From a checkpoint of a small transformer trained on Wikipedia: tied embeddings.
MLP neurons of a small language model. Each row is named by its layer, matrix (up: input weights; down: output weights) and neuron, and shows model dimensions 48-175. Each number is 128 + 24 x the weight over its row's rms, rounded and kept within 0 to 255.
Before each neuron's rows, "fires after" lists the tokens most often just before its 100 highest values on Wikipedia text that the model never trained on; "fires in" lists the words (lower case) most often at its 100 highest values on Wikipedia text that the model never trained on.

fires after: ",", " do", " or", "ra"
fires in: "with", "drama", "origin", "domains", "gabbema"
L11.up191 [136 152  99 165 142 141 155 120  84 175 101 139 120 102 137 158 112  99 119  66  64 135 141 148 138 137 151 132  75 144 157 108 156 112 154 160 108 171 142 150  77  85 123 120 142 112 100 146 151 125 137 129 150 123 128 135 128 102 159 149 174 128 155 133 155  91 105 116 135 113  91 137 137  96 125 150 143  80 116  93 143 135 106  99  92  89 137  94 119 117 121 130 146 118 152 116 114 141 142 114 137 105 131 107 143 165 115 153 127  99 139 168 104 127  93 158 134 139 104 144 116 115 101 131 124  86 137 132]
L11.down191 [128 137 170 155 131 120  86 134 114  97 160 139 127 112 142 116 115 103 123 111 128 102  97 137 108 101 159 101 154 158 126 144 134 100  93 143 128 148 131 123 116 185 121 111 116 115 111 151 105 107 132 114 105 131 128  78 116 116 129  88 144 138 126  51 112 126 152 107 174 185 109 144 144 103  76 140 186 117 146 164 120 107 156 163 120 140 113  93 147 153 130 130 126 135 176 143  80 130 104 114 155 133 130 137 130 162 131 131 141 156 102 126 153 182 102 164 106 121 172 137 163 105 157 171 114 150 152 164]

fires after: ",", " Re", " Ch", " Mi", " Ju", " P"
fires in: "and", "result", "chicago", "ref"
L18.up1256 [112 136 118 128 127 106 138 130 119 121  88 137 122 123 150 125 134  53 130  98 150 149 152 166 124 111 134 136  67 123 104 114  96 152 105 143  96 140 106  90 134 103 128 136 152 121 117 133 138 149 101 158 152 156 184 126 106 141 135 125 140 101 115 128 169 136 148 158 160 135 127 133 147 116 136 151 149 136 178 127 136 120 128 151 114 114 149 142 137 146 194 119 107 107 112  94 110 119 117 118 119 152 138 110  89 147 148 130 125 136  92 199 150 136 152 140 114 136 103 133 135  86 113 134 117 151 175  59]
L18.down1256 [133 119 126 117 169 115 134 145 143 137 179 114 145 139 155 132 127 158  90 129 127 105 118 103 144  86 121 105 158 148 139 142 182 109 120 112 115 149 145 127 146 115 107 110 123 119  95 165  96 169 163 107 137 120 107 164 160 113 141 136 146 153 152 156  91 144 120 143 120  98 107 158 105 112 112  64 132 125 110 155  92 117 117 152 141 119 148 141 117 162 104 100  80 154 118 130 142 116 158 146 101 123 120 140 118 115 135 138 120 116 133 152 143 141 147 131 138 136 235 145 110 150  99 128  95 109 105 122]

fires after: " the", " The", "The", " National", "al"
fires in: "there", "national", "legislative", "eastern", "s", "detachment"
L18.up1173 [107 152 138 110 151 128 138 139 117  98 103  86 117 136 157 128  90 127 172 131 148 135 186  82 111 125 113 119 119 137 150 139 157 127  95 125 119 118 128 110 131 155 111 132 112 155 126 139 131  84 127 109 138 110 178  83  77 134  71 132 103 109 141 125 151 119  92 117 144 121 111 113 120 150 133 127 145 143 103 148 131 148 123 138 147 122 157  90 126 135 179  66 163 139 128 167 101 139  94 128 102 151 128 125 127 141 111 160 104 112 102 117 152 131 107  97 169 165 106 120 165  86 128 140  42 129 177  99]
L18.down1173 [ 93 119 164 130 129 106  97 140 114 128 125 175 127 131  98 154 147 151 109 137 130 186 126  98 135 108  88 137 114 102  62 169 144  98 149 116 123 113 111 141 127 138 106 102 104 109 135 107 106 163 156 130 127 121 130  73 126 156 110 116 134 166 129 119  93 127 120 145  95 121 143 138 147 145 117 181 162 109 122 122 152 124 130 124 117 175 143 101 146 126  83  78 133 122 118 153 173 203 125 143 143 104 100 139 135 112 118 139 144 119 172 131 116 136 152 107 138 186 117 105  97 131 160 131 106 127 183 155]

fires after: ",", " O"
fires in: "and", "other"
L18.up1161 [114 152 120 125 155  80 148 116 146 151  98 109 114 121 110 118 109 102 150 129 123 138 118 120 125 112 151 154  76 119 129 107 128 125 106 100 160 152 114 135 153 124 176 124 157  81 151 129 124 127 125 109 136 108 131 139  82 101 128 140 126  78 112 116 133 115 131  90 149 141 131 148 140 103 139  83 126 122 123 102 159 152 154  88 125 129 106 114  97 171 169 145  99 145 144 106 135 185 108 154 121 145 136 142  95 119 127 150 143 167  95 132 153  82 129 104  96 133  88 132 136 142 125 149 138 152 172 118]
L18.down1161 [128 112 101  95 152 171 144  90 141 135 122 137 116 121 134 140 101 157 168 129 133 128 114 113 126 133 107 135 109 138 120 143 108 133 112  97 138  91 126 123 141 158 143 126 135 119  79 110 103 105 145 121 118 164 117 165 140 106 125 134 133 117 162 136 142 117 148 122 113 130 128  96 137 152 103 104 100  74 125 110 143 141 154 110 122 150 152 111 140 134 100 119 104 105  91 133  71 128  99 174 137 189 164 159 140 122 115 117 124 119 114 147 151 171 134 144 149 146 143 142 124 100 104 135 123 156 176 121]

fires after: "man", " J", "P", "il", "n", "all"
fires in: "jpn", "manager", "away", "failed", "management"
L11.up518 [131  99 119 121 142 109 154 154 130 160 114 101 143 134 155 136 152  93 109  84 150 144  97 150 132 122 131 135 112 155 141  94  82 169 157 108 112 190 108 110 155 123 148 130 131 126 106 125 149  95  75 140 138  52 133  98 137 138 115 147 152 102 122 114 117 152 117 116  78 103 123 111 145 100 161 111 106 142 124 124 113 136 107 128 110  70 187 124 187 110  75  85 116 114 137 109 140  99 116 184 114 119 143 122 107  82 107 117 124 122 132 140 159 109 109 155 170 130 106 143 112  77 117 134 163 158 137  97]
L11.down518 [170 146 120 143 137 123 106 145 150 145 177 103 115 107 117 135  96 161  82 130 137 111 135 136 149  61 119 129 104 140  95 130 134 125 164 129 156  95  69 166 145 111 145 143 108 136 181 126 144 144 119 133 120 146 126 103 102 106 143 123 125 112  89 181 152 137 115 158 165 168 110 135 103 108  94 153 126 122  99 109 158 100 128 102 122 145  89 154 146 144 180 177 146 103  96 161 123 143 137 135 114 139 114 138 126 127 123 105 121 120 159 115 103 145 102  80  91 128 164 133 109 137 139 127 127 137 120 110]

fires after: ".", "\n", " (", "ed", " S"
fires in: "in"
L10.up997 [114  95 153 118 110 132  97 142 132 162 115  71 115 129 135 146  98 111  98 143  76  96 125 162 152 131 115 144 135 165 130 137 168 115 136 137 117 139 176 136 120 168 130 116 126  63 139 139 110 105 177 101 146  86 131 109 110 110 133 150  72  95 117 160 121 103 114 133 135 159 109 145 125 111 147  88 143 159 148 113 132 139 145 119 132 140 102  88 131 121 154 134 174 122 114 148 121 157 105 127 133 120 135 109 139 137 104 107 104 116 128 146 132  61 154 139 116 138 129 152 147 103 100 152 105 122 131 117]
L10.down997 [118 120 118  89  66  89  94 158  94 118  55 148 131 143 115 105  64 133 112 172 134 111 118 125 145 136 117 119 136 112 124 143 181 132 142  85 143 148 123 103 173 151 148 111 143 141 107 150 124 103 133 126 128 109 108 129 130  95 115 109 135 124 139 131 157  49 105 166 125 142  91 134  79 104  85 158 111 132 103 137 112 100 103 140 146 146 103 146 148  88  99 127 178 145 107 152 124 128 143 161 143 107 135 150 145 126 168 123  92 154 136 158 134 137 101 125  99 117 143 188 145 137 110  98 105 139  57 150]

fires after: " ", " M", "'", " the"
fires in: "men", "s", "cell"
L13.up30 [125  89 185 136 117  93 150  94 141 138 153 133  93  87 126 128 156 154 152 136 143 116 119 136 144 138 140 151 152 129 133  80  80 138 134 150 121 110 184 163 130 112  95 104 173 146 158 109 132 105 112 108 110 142 125  88 117 116 125  95 154 131 144 111 187 140 138  98 135 167 124 148 133 131 115  94 180 167 159 138  99 122 113 130 109 138 170 107 137 118 158 151  96 132 106 151 154 104 105 127 125 119 165 134  96 163  88 109 113 153 135 111 129  93 127 122 170 114 116 113 141  85 130 119 140 141 143 130]
L13.down30 [111 148 102 138 157 121 138 127 141 119 135 103 160 130 129 154 165 130 118 161 135 112 144 127 123 121 117 137 103 156 146 126 124 129 143 111 154 136  89 113 129 150 157 117  96 123  93 135 173 117 155 152 152 117 162 185 142 120 102 107  94 129 107  75  78 124 128 154 102 134 176 113 143  87 151 129 128 147  95 111 104 115 149 105 126 112 123 137 145 136  83 125 178  95  90 163 118 112 159  97 126 107 105 128 133  98  86 135 153 144 131 112 108 114 107 155  98 132 152 121 133 114 147  97  97  98 108 118]

fires after: ".", "-", "%", "in", "c", "s"
fires in: "7", "5", "6", "4", "8", "were"
L13.up481 [162 155 130 127 129  92 132 128 141 176  99 117 101 116 143  96  91  75 182  90 109  98 133 130 135 127 134 121  96 115 118  90 134 130 103 120 140 167 104 128  86  99 151 112 114 152 143 115 126 139 167 145 142 101 163 122  94 109 128  77 114 167 150 151  92 131 115 111  72 118 159 154 158 143 159 136 127 106  94 128 120 105 157  81 126 101 144 129 137 153 103 139 132  80 122 105  92 131 164  87  86 134 175 117 100 136 128 105 140 114 150 130  86 127 126 120 114 115 123 117 138 113 135 153 111 151 101 114]
L13.down481 [ 95 108 146 114 163 103 174 110  83  80  99 117 115 122 165  99 141 146 117 174 142 174 117  96 132  66 136 142 140 143 113 153 129 120 164 120 130 118  99 128 137 116  99 115 133 134 130 131 120 131 123 151  96  86 134 166 114 104 112 145 161 145 124 139  93 156 194 142  98 171 102 111 132 127 111 162 206 142 117 137 138 160 115 165 133 144 155 103 104 119 148 120 139 146 123 142  98 115 159 149 142 106 153 118  99 109 146 142 130 116 149 146 127 129 117 134 133 172 171  69 128 109 161 104 148 153 121 123]

fires after: ",", "man", " the", " Li", " Man"
fires in: "with", "manager", "management", "little"
L11.up507 [197 141  94 162 142 143 176 153 109 154 141  94  75 142 167 149 133 115 116 140  77  87 137 140 135 146 143 139 131 119 162 118 148 129  82 118 141 126 134 155 119 105 105  92 128 141 110 126 129 106 182 145 146 122 133 125 100 129 105 100 184 135 111 108 157 112 138 120 125 106 131 179 118 127 114 121 186 122 114  93 147 145 119 118  81 110 129  96  73 124 168 115 127  92 124 136 130 156 150 131 129 132 118 147 105 187 123 104 114 108 136 175 123 142 136 167 152 139 141 109 115 140 124 160 137 145 114 129]
L11.down507 [104 144 128  93  99 121  74 121 179 107 209 141 143 114 108 152 173 124  94  97 114 121 103 129 152 137 157  85 153  98 178  94 121 117 124 126 120 150 126 117 158 101 179  93 122 147 118 128 135 136 129 147 166 117 134 163 116 160 132 128 151 180 105 152 130 148 187 123  68  81 164 135 120 105 135 139 129 114 140  90 100 109 157 120 124 118  91 138 132 131 155 118 103 123 158 136 133 126 137 160 117 133  94 126 133 110  93 114 137 120 115 126 102 137 159 121 116 112 122 143 105 112 106 152 137 139 139  98]

fires after: ",", "T", "ro", "es", "s", "o"
fires in: "where", "as", "youtube", "so"
L10.up796 [127  83 138 164 128 118 136 173 139 138 125 144 137 142 190 144  96 113 149 117 104 123 136 179  96  67 126 136  90 142 138 116 147 121 141 137  99 164 120 188  83 125 162 142 148 103 134 124 148 121 102 123 152 141 145 171 132 132 144 135 157 132 143 137 148 125 125  93 149 119 135 116 160  90 114 114 201 144 100 154 145 126 116 111 104 118  83 119 143 106 139 147  89 156 126 108  81 118 174 151 148 152 168 109 146 114  61 148 134 145 146 133 104 124 149 151 125 115 122  76 123 115 104 107 138 112 122 161]
L10.down796 [123 115 141 119 106 130 115 144  94 103 132 118 136 126 140 122 138  98 102 135 133 127  99 136 135 140  77 127  92 101 131 130 125 129 134 102  97  79  84 115 127 143 118 151 174  99 160 155 155 129 162 150 171 142 107 129 118 107 124 115 153 169  82 126  89 151 155 117 124 158 139 132 106 158 146 120 156 155 107 118 198 147 160 156 122 121 147 103 136 153 143 114 145 129 156 140 134 156 141 138 119 133 105 141 131 129 121  83 103  93  97 130 115  97 130 122 130 149 147 121 120 122 145 104 111 117 136 141]

fires after: " the", " ", " The", "ar", "The"
fires in: "same", "original", "following", "way", "main"
L13.up1025 [195 134 148 104 180 105 145 116 125  97 175 111  79 110 136 137 119 120  87 137  77 117 121 158  89 123 161 143 108 109 150 145 128 129 139 125  93 161 112 158 139 130 121 115  94 139 140  91 123 138  93 141 132  91 147 105 100 128 113 128 159 158 130  98 106 101 119 147 124 170 130 107 118 106 113 103 148 116 164 150 132 144 118  92 106 151 128 125  77 118 131 113 165 104  88  74 125 121 162 106  99 169 133 181 134 128 132 104  63 130 118 183 128 107 140 143 163 119 138 138 140 165 122 141  96 118 145  99]
L13.down1025 [119 121 115  94 133  78 125  85 173 145 101 144 143 185 146 127 166 146 108 132  89 143 223 168 109  87 105 143 130 107 134 181 108 132 149  83 139 164  94 115 104 132  99 136 102  99 161 112 113 125 137 144 139 131 138 166 106 142 131 144 113 133 120 185 105  84 144 141 121 124 123  96 151 155 128 129  99 149 120 124 154 142 125 144 130 118 122 128 147 160 159 137 126 121 115 152 160 115 118 141 163 136 100  79 158 131 139  97 125 129 135  82 161 154 138 144 131 139  98  93 133 149 118 112 127 109 125 147]

fires after: ".", " lo", " Lo", " La", "mo"
fires in: "8", "loss", "4", "7", "los", "las"
L10.up577 [117 158 136 161 138  96 126 119 127  93 169  85 119 121 116 140 150 129 135  97 148 137 151 114  74 149  81  96  67 109 166 135 138 147 107  98 111 112 145 113 122 105 116 129 125 194 108  86 149 129 139 145 134 118 136 115 148 137 166 146 141  88 153 133 111 121 108 114 116 111 100 168 125  98 139 156 100 139 176 125 120 146 109 115 145 101 140 120 102 120 142  97 152 132 142 120 126 120 113 134 151 150 144 157  80 117 145 174 124 100 136 139  92 102 106 161 146 122 130 101 155 141 119 156 108 137 149 118]
L10.down577 [159 134 128 184 113 161 103 108 132 142 128 103 130 102 120 147 198 166 126 148 127 100 122 167 158 157  87 116 129  98 119 125 103 106 131 144 109 127 147  89 126 128 127 118 126 129 117  81  94 123 130  85 151  95 145  82 150 126  91 130 120 116 103 122  99 168 148 115 141 134  83 166 134 170 115 129 175 159  79 107 123 147 153 109 147 163 137 149 131 122 164 128  96 104 114 127  90 155 141 111 123 124 122  97 157 138 125 128 110 110 149 106 103 176 140 134 127 114 118 128 151 125  90 150 122 167  97 135]

fires after: "\n", " \"", ",", " for", "."
fires in: "a", "according", "as"
L21.up945 [ 94 106 145 115 146 130 156 137 119 127 133 113 150 163 134 102 119 127 134 143  93 114 153 165 145 106 185 125 113 181 111  86 154 143 126  94 130 160 154 170 136 114 132  90 153 134  96 128 161  73 130 109 141 135 127  94 111 169 116 142 180  93 118 113 195 115  89 106 140 112 130 116 121 155 137 130 156 111 121 102 131 110  96 118 144 106 129 118 112 142 146 124 135 150 140  93 122 168 177  79 104 142 167 130  86 152  63 130  89  74 146 138 138 151  94 132 127 126 105 107 120 104 151 111 134 165 110 163]
L21.down945 [118 134 141 102 128 110 162 120 146 108 125 120 155  87 123  77  81 196 122 173 136 123 146 110 138 149 116 100 123 163 137 123 156 156 114 128 148 137 147 125 197 113  97 123 146 139 127 125 140 114 142 117 143 124 154 126 157 144 125 164 166 118 154 105 112 118 109 180 166  87 107 127 159 156  96 124 129 138 147  79 132 150 109 154 137 141 124 122 155 142 102 121 139 130 138 126 135 122 173  95 151 143 118 113 105 151 110 126 100 126 127 111 118 151 131 120  62 130 158  80 123 190 138 118 125 109 122 158]

fires after: " the", " The", " one", " F", "The"
fires in: "of", "these", "following", "other", "four"
L13.up714 [189 143 121 107 139 103 140  78 113 108 165 133 110 116 152 159  86 126 131 100 125 142 170 193 160 152 137 138 122 137 109 126 108 107 140 157 118 148  81 111 131  95 143 140 118 138 104 103  95 152 119 127 122  79 126  99 117 104 112  86 140 101 129 149 184 114 121 118 130 137 147  96 123 122 142 130 128 119 109 150 155 157 128  79 108 135 156  90 139 147 155 134 103 115 144  93 125 129 144 117 119 129 136 180 113 144 133 130  71  74 133 139 146 123 153 108 129 145 122  84 153 110 148 170 130 151 112 114]
L13.down714 [156  75 135 108 147 126  70 129 135 163  97 122  77 102 130 137 115 142 123 162 140 134 137  95 129 138 127 172 167 103 124 130 154 115 109 169 165 122 140 105 110 130  80 120  73  87 133 142 137 145 123  74 107 111 137 125 123 119 105 106 148  80 117 138 131 179 145 152 109  60 106 156 131 172 107 105 113 138 159 117 120 134 131 100 108 147 144 137 171 115 120 121 103 152 156 166  86 148 141 146 163 111  99 122 130 141 120 138  96 158 128 120 114 132 121 108 122 124  95  69 117 106 143 109 137 161 133 107]

fires after: " one", " up", " out", " along", " all", " most"
fires in: "of", "upon", "with"
L10.up688 [114 135 154 149 108 153 166 114 133 125 136 143 140 129 145 152 149 108 130 149 128 127 130 119 142 141 117 105 137 114 134 136 137 126 150 171 124 154 121 134 134 115 147 141 113 131 161  98 133 122 121 113 111 127 125 105 123 158 160 113 124 144 168 122 116 110  95  77 135 134 152 129 130 119 115 150  94  94  85 130 119 166 160  42  58 125  91 102 114 138 187 158 123 115 117  94 134 131 143 134 108 159 119 154 118 101  95 171  90 134 135 104  96 108 142 145 113 141 136 129 140  71 113 142  95 103 107 109]
L10.down688 [181 127 165  85 142  93 132 120 177 143 132 133 163 138 170 139  74  91  98 112 128 120 135  86 127 125 129 111 107 123 145 117 131 144 119  96 148 119 131 141 137 146 172 100  94 146 123 135 101  81 140 148 159 120 173 112  99 134 130 105  80 142 115 129 153 101 120  90 167 162 127 112 121 154 144 123 132 112 127 121 118 184 128 104 144 114 106 150 172 167 176 102 160 103 156 149 120 118 143 107 136 134 117 171 165 133 163 104  92 109 123 137 128 120 175 149 108 145  66 100 105 157  82  88 139 164 117  85]

fires after: " the", " The", "The", " it", " Mo", " mo"
fires in: "there", "them", "itself", "modern"
L13.up1147 [125 141 139 147 148 119 103 152 153 128  76 128 113  76 191 161 123 114 128  82 130 117 133 106 175 121 154 122 126  97 155 133 106 131 133 158 147 163 135 124 109 162 144 113 119 163 154 114 140 177 107 146 155 140 115 130  95 128 129 101 112 115 130 166 113  94 109 136  59  88 118 137 173 112 113 123 101 109 145 142 127 135 143 139 131 125 111 117 120 125 142 128  96  99 134 112 158 125 106 112  86  95 119  98 115 110 107 178 106 126  85 130 106 122  94 137 150 166 146  97 121  85 133 108 115 106 107 159]
L13.down1147 [152 122 145 104 184 137 150 117 127 119 144  88 115 136 101 139 124  90 134 156 113 117 128 180 141  85 102 107  97  95 121 165 206 133 128 117 133 136 147 130 125 107 137 143 124 135 128 154 164 133 135 146 116  74 138 104 112 149 129 120 104 118 122 143 167 132 113 120 128  92 148  88 158 127 137 128 152 102 138 120  82 130 131 112 127 111 131 131 179 129 105 110 133 139 143 135 138  91 116 192  96 171 116 112 137 166  95 169  95 123 130 139 122 155  91  91 125 132  76 151 118 168 109 152 140 117 137  92]

fires after: " ", "\n", ",", " Du", "p", "low"
fires in: "after", "during", "as", "following"
L19.up818 [149 148 107 159 134 120 128 125 112 138 123 103 159 116 115 174 121  91 119  89  94 109 107 113 142 138 139 148  94 121 163 117 137 132 126 128 137 138 131 131 131 110 138  99 140  99 115  91 107  82 118 134 119  85 143 115 108 132 121 115 140  88 136 134 176 119  83  86 145 154 156 137 153  93 110  70 148  98 122 119 134 142 108  99 143 110 129 120 113 158 149 123 148  96 103 102 137 173 170 104 124 183 163 165 104 140 155 107 129 132 132 145 154 127  93 181 135  99 111  99 117 145  76 132 119  93 111 163]
L19.down818 [158 169 129 131 114 105 107 111 153 172 147 132 143 134 136 139 105 190  91  95  97 108 122 104 112 166 130 114 123 150 143 123 151 129 153  67 166 133 182 138 144 136 139 123 113 149 117 109 134 139  86 167 162  92 128  91  60 113 132  90 122 123 148 135 175 121 112 144 137 165  95 120 173  89 141  69 128  86  90 115 130 124 114 153 148 127 130 112 114 105 157 139 136 130 102 134 114  96  87 178 170 122 113 159 113 114 124 130 129 135  95  95 163 127 140 137 100 122 135 152  97 120 135 117 144  87  97 141]

fires after: ",", "s"
fires in: "which", "that", "who"
L18.up870 [128 145 134 135 112  69 166 129 116 125 123  94 105 134 149 186 140  81  88 139  77 141 123 118 173 112 155 116 107 147 152 122 115 131 134 169  86 160 162 113 100 147 131 124 126  88 124 102 111 119 137 104 184 141 164 125 103 144 138 112 125 160 109 105 146 121 102 118 132 137 138 141 122 119 147  75 115 126 115 116 130 122 115 141 124 123 159 121 145 168 176 123 124  60 100 120 115 140 152 136 144 106 168 113 105 159 115 130 124 134 114 129 144 141 134 110 120 134 122 153 172  88 100 146 128 119  92 121]
L18.down870 [138 165 128 135 150 116 163 136 108 125  99 102 125 134 113 137 129  58 125 203 134 130 139 144 138 137 113 133 136 121 126 161 123 129 144 145 138 145  73  89 114 125  87 168 125 147 131 135 145 119 137 176  88 135  95 107 128 155 158 109 192 145 130 138 161 148 142 110 142 164 158 174 148  89 116 104 116 120 124 113 108 106  88 135 132 122 123 122 100 115 132 142 170 116 148 157 103 135 114 155 110 120 112 132 113 131 128 149 149 101 156 137  92 129 118 146 111 113 153 164 110 116 106 110 147 150 101 171]

fires after: " |", " at", " ", "mp", " W"
fires in: "1", "attempt"
L18.up258 [135 103 118 143 117 120 168 142 114 130  92 104  99 163 119 142 167 124 105 107 124 146  94 169 135 127 164 137 152 139 157 144 156 160 106 181 160 138 114  77 101  78 110 116 114 154 168  99 158  86 122 132 109 103 140  96 126 163 127 115 151 101  98 135 142 170 152 128 144 102 169 128 150 122 133  96 135 141 128 128 122 161 103 106 116 143 131 134 152 138 125  93  78  94  99 126 141 131 159 120 129 101 131 127  89 131 137 144 103 121  94  82 115 122  66 140 131 140 134 149 178 150 153 157 145 131 100 134]
L18.down258 [152 141 128 122  78 109 123  85 163 139 112 143  91 145 137  91 174 104 124 144  91 117 147 131 130 104 121 123 140 136 106 177 170 122 140  97 138 153 128 148  96 123 119 173 130 140 168 124 111 133 107 102  76 120  93  96 178  90 130 142 153 150  93 103 118 168 117 105 141  85 143 143 138 149 147 140 111 150 220  86 101 103 133 123 134 155 122 135 136  88 165 129 149 112 118 162  99 135 149 111 125 111 138 135  99 168 136 106 128 194 135 144 124 108 141 127 114 115 142 144 166 129 113 137 134 121 112 137]

fires after: ",", " Ma", "),"
fires in: "and", "but", "matsushita", "while"
L10.up79 [136  77 122 140 128  85 129 124 117 168 119 130 129 102 124 108 126 136 143 113 128 126 129 112 182 128 118 124 114 123 105 133 147 107 172  94  85 109 131 122  99 154 171 128 126 112 100 102 126 116  91 133 168 130 159 121 102 160 134 106 124 125  78 103 143 137 150 154 126 178 194 128 134  93 112  90 142 124 143 124 146 130 121 111 150 163 109 131 136 103 119 125 148  97 128 132 121 155 127 162 124 105 172 139 158 146  91 150  95 112 105 112 167  60 103 179 119 122 133 140 153 110 104 162  92 120 137 174]
L10.down79 [122 128  71  71 157 117 154 116 111 130 133 132 147 144 115 123 114  71 144 132 132 163 126 118 128  98 104 124 179  94  93 128 133 124  93  83 137 131 147 108 125 125 140 140 134 124 105 153 144 104  81 131 129 151 128 106 118 144 120 136 137 170 106 118 123 107 126 156 121 107 100 104 146 153 124  97 143 138 161 149 124 190 153 176 153 123 124 111 120 170 123 192 148 121  97  97 123 145 139 134 182 148 139  99 141 112  95 112 123 114 123 124 119 147 119 125 134 152 159 110 135  97 127  80 147  76 152 173]

fires after: ",", ".", "th", "ed", "s", " is"
fires in: "but", "and", "however", "although", "very"
L18.up658 [ 96  98 118 126 174 152 120 147 135 107 118 137 142 121 141 149 104 120 134  82 117 119 138 117 139  99 115 105  64 105 123 115 153 128 128  93  76 127 122 108  89 112 118 124 138  98 152 111  96  84 108  73 144 145 134 114 139  89 135  96 117  90 126 122 140 139 115 143 126 151 124 121 130 102 115 162 118 122 135 132 142 130 134 128 101 146  86 117 116 158 153 133 158  95 136  84 109 147 141 132 121 163 165 134 100 146 121 136 106 151 110 128 133  83 133 153 127 123 126  60 136 112  98 140  91 131 152 122]
L18.down658 [108 132 119 125 108 168  95 124 150 135 149 114  46 119 106 121 126 103  96 124 118 106 102 136 180  98 111 139 116 121 191 126 118 119 121 157 104 138 120 154 134  99 174 108 130 141 156 129 140 150 125 126 140 151 110 151 147 150 105 129 129 125 114 159 149  96 168  97 117 116 164 128 129 145 103 123 108 116 144  98 123 128 141 168 147 136 121 144  91  82 127 121  65 160 125 122 127 138 137 112 117 135 102 117 128 103 140 132 177 141 110 137 119 138 113 112 106 123 222 142 111 107 122 119 168 129 147 130]